Weights of a small GPT-style language model, trained from scratch on English Wikipedia.
Architecture: no position embeddings, ALiBi.
Training: 152M tokens, 9278 steps.
MLP neurons of a small language model. Each row is named by its layer, matrix (up: input weights) and neuron, and shows model dimensions 0-191. Each number is 128 + 24 x the weight over its row's rms, rounded and kept within 0 to 255. Numbers have three digits each.
After each neuron's rows, "fires on" lists the tokens most often at its 100 highest values on Wikipedia text that the model never trained on.

L2.up255:116082143152126153170142143082124179105135171125145117144112099090137119112092157160129142105118085083147130157155096149107129115155176081105125169118104130122146142130165068129111147145109130118121147132167131171106091115114132179140119157147142142171132119140093080158142082143115107108137134132122170141143145130144108116099127117123153113117133168136142121096151122136127123155170168115140143159120103127135151159105139125124080191141119112135133158150139117105178109131122126134143139145124077108121146087124082111124101153122102124140141112102138109181109091118107125129
fires on: " were", " is", " are", ":", " album"

L6.up149:112154110150145113130165117108095129064144098126155128135134128109095119133150153119116167137136118088141134133101103116137156114124130132124105131120157135098120079173118128123098133187113079139101114217127129159088118111145133100139112116077128116132144123127089103133120122131141138144144154123118154176139138107116145133123175137120107169101120090107134129148133125122106143117115176136155124155111124115134088132118165131104142155105149156151099201120154160131123168143157120082135130127128154117143144120146147166112119099118115154147124105051153118120138131087150098179
fires on: " is", "n", " born", " was", "w", "ner"

L12.up191:072114116123107169095096120141147134167101139126100116079157131101087119117092100142135124084122116124103184123108113101104150078176131152126115135163137113118111088159126143136120122135117121125147116135169123158071154139138155130148122070113111124084159156119102155161132132161154124119122130142158111125164146166106089128142150101155143146144092103119154129141103118140096183144167171119121122123168131164121136094131135099125108129132116111154097141123124191149139130156145125142152151143124145114119142143154175123126100167097135120146108110081115143093127105129092136089
fires on: " W", "W", " Sp", " St", "s", " ENG"

L5.up119:116130113105128139143128157155118152147128126139148144151175158109098147115177103148142129124139158124090170112109078136099127142130102136098110137140116071126134116144144158107125098128132112105084173138080112106116171110094106118140110107147080112129147170113142144155126133122104069124134168143107122145146136100110112110175081085149204125130144124106133139115169203113175153142130177116131107135099136102127104097142124123108141100110156131107139152130157112114117123111135113102154112150120113084108130174126151123142123111083130103149106135114137150122132137114088151154
fires on: "s"

L7.up493:125100111126138097099124116119126120135154109137172105111145135149137097153130105179136157088116131151115159121142139107098121087158110121064101135122138086096126125096108112145098144146141133103097111141107125158095150118113102102148161078112102145134134184144168152157119126145090146150127140154122101190149123146173106107112095142158154130134136137141112153115155139092104162130122165145094148143128144140137109121127179120104097096079111154135103161120103131118117104152157160168153126110142128142146135090126164089147115107147102158147112079108131126145082108132123163174
fires on: "s", "===", "ers"

L12.up336:166149129180138126088092140161099135126084133123130125152111155154086094121092166112109069141133111124136142122136145122138082096095132113119139094148116119107121141119102135107108126129127145131116125125127074098103141119101133180087147140132124153136091150127124146117121134153133166151145096113120113110140145126118120157109112130107144152126152145100105127115131111151164119091147173119155084142138115105147176085105076174149175099112125143139153172117113148152107149112132136158184103110107132080129099134154136117132157146138183151059129101112134114131144126092165140141
fires on: ".", " re", "–"

L2.up660:141149132144146164131150125112137161108121136132168091110158129134131115097099111129149080126111106124151134162143128139131124079139196085146146132103100133130136125149153164131080162155127136157130129144105116142131100140129137115119100156140127122102113122085117133120113104135131088115140126135154110146090088117121104113142131059098120087153153170102155141112162129115069127137131169137128127146135087089126113143138180136118103108107125150173120141112121101121155144177124126131152112162122146132136170130107105152132116105148159167066129117121093122135103098194067152132
fires on: " a", " to", ":", " is", " was"

L5.up507:185130143172145140107066165141113137141132140124110124115161094156132142094143131107111065153148152097099158114100139110116126106150125127122146140106137127129129131153071139140060106166155187135124111131119124131143115156125116195119153124125109142109115117109124171103136122121148139143112101103141141054108138122111141177131119158121145165102107153097142110133133116113084115127084144144106104154131143136125100160155155100091149116130103101132136176146078141100130110130120135140181120130170143119109140161095135127111118100155116122101132134158157126107116155096134098141
fires on: "–", "-", "/", "\n", "+"

L3.up729:120083092116097129181132139139163174107114136111109135082105168092090103101132159146122094118119131148114193140135178126122150085125153089150109118128122149107136136100119148142123079121155133084144098091147094133132142130091105129145168124092169150117104155158162137164140115161099118159136119162116130141127131152119115102139096110116148148116131161118095118143149115102148092134104136146138174148145127143123139102132164098098069117085131128156144145093149145120140160113096178142147167105140095162125131120136110142160117124133147170137113133114125123141104082149099126135
fires on: " \"", "\"", "==="

L8.up143:122100110122129135127119136117131128102190103125128103146128132112098107118162104138169134145117145096150114139118144100141119154127140100140142154115125124076159144118085137136155138128133119145069120115123118148117106119095082137087137122079138120131085146088142067155158109129155143123135183103141123159118131149077139154168135118064084134138115117139134155113095149115121125131165166160134110162174158116090130132153197132165148112120149149130146135122134164120153134129143150136147121141129110153114112132101159109112166141096116147129150109092106146101205113106106123154
fires on: " is", ",", " was", "li", " on"

L6.up469:122157092124104104156164111151156159118144122083160131120158141118088140119164127138117143111156134113133114086156136077144140157141133121160144177124097175087130113109142145092132115178152120130126108137175127157111085131073096095113157124132113173142148108139136102129142113133179123137092145153128138137113155105158072140100134091077130148110126161091117159091094141125087129141161118107135122155101123143141146153142113108148147110090133171125131126091101088137128122145133123099130109152134143121141104153096169145140148093144125166134138145099124110155160113108084159127
fires on: ",", " was", "."

L8.up664:128099098118168100154118110166099140120109160114110194127128091151106138119163164133170111167131110136105144150120164158118187143095110089094125083132121118110156138161108144122110102141116136127158158108073134139117055098105117169160161119114145148114114155145143149112119141172117158119093090123130127130123157095104121126103144144134151124133184097152091162153117158139153099138092148118112121142137126131127115140145114182129134097128137102154140155138135079156144149148087105156136105115131140111141123125134132145126118143166132116094106089097156090100144120103116116114
fires on: " re", " Re", " co"

L6.up507:133081124090126098110118117126155131099122124102126129126148120144103084123155087113163127148132105103113161149122127123143124115129139130160123185166137094123123105113092105163151123104146133111110090084172120156099136173118096092128141091144154137127132121176114091147097123147107107114167156144142109094140124133182117122119144127168115152092101134171100097113135143150123135132166163155139143153151141153114105062141129118121112145140103137152161108137095178096133124133119139166135106128154134111093132126109148094134092135136100118137104164047121131131127189095123133142
fires on: " ", "r", " were", "s", " |", "h"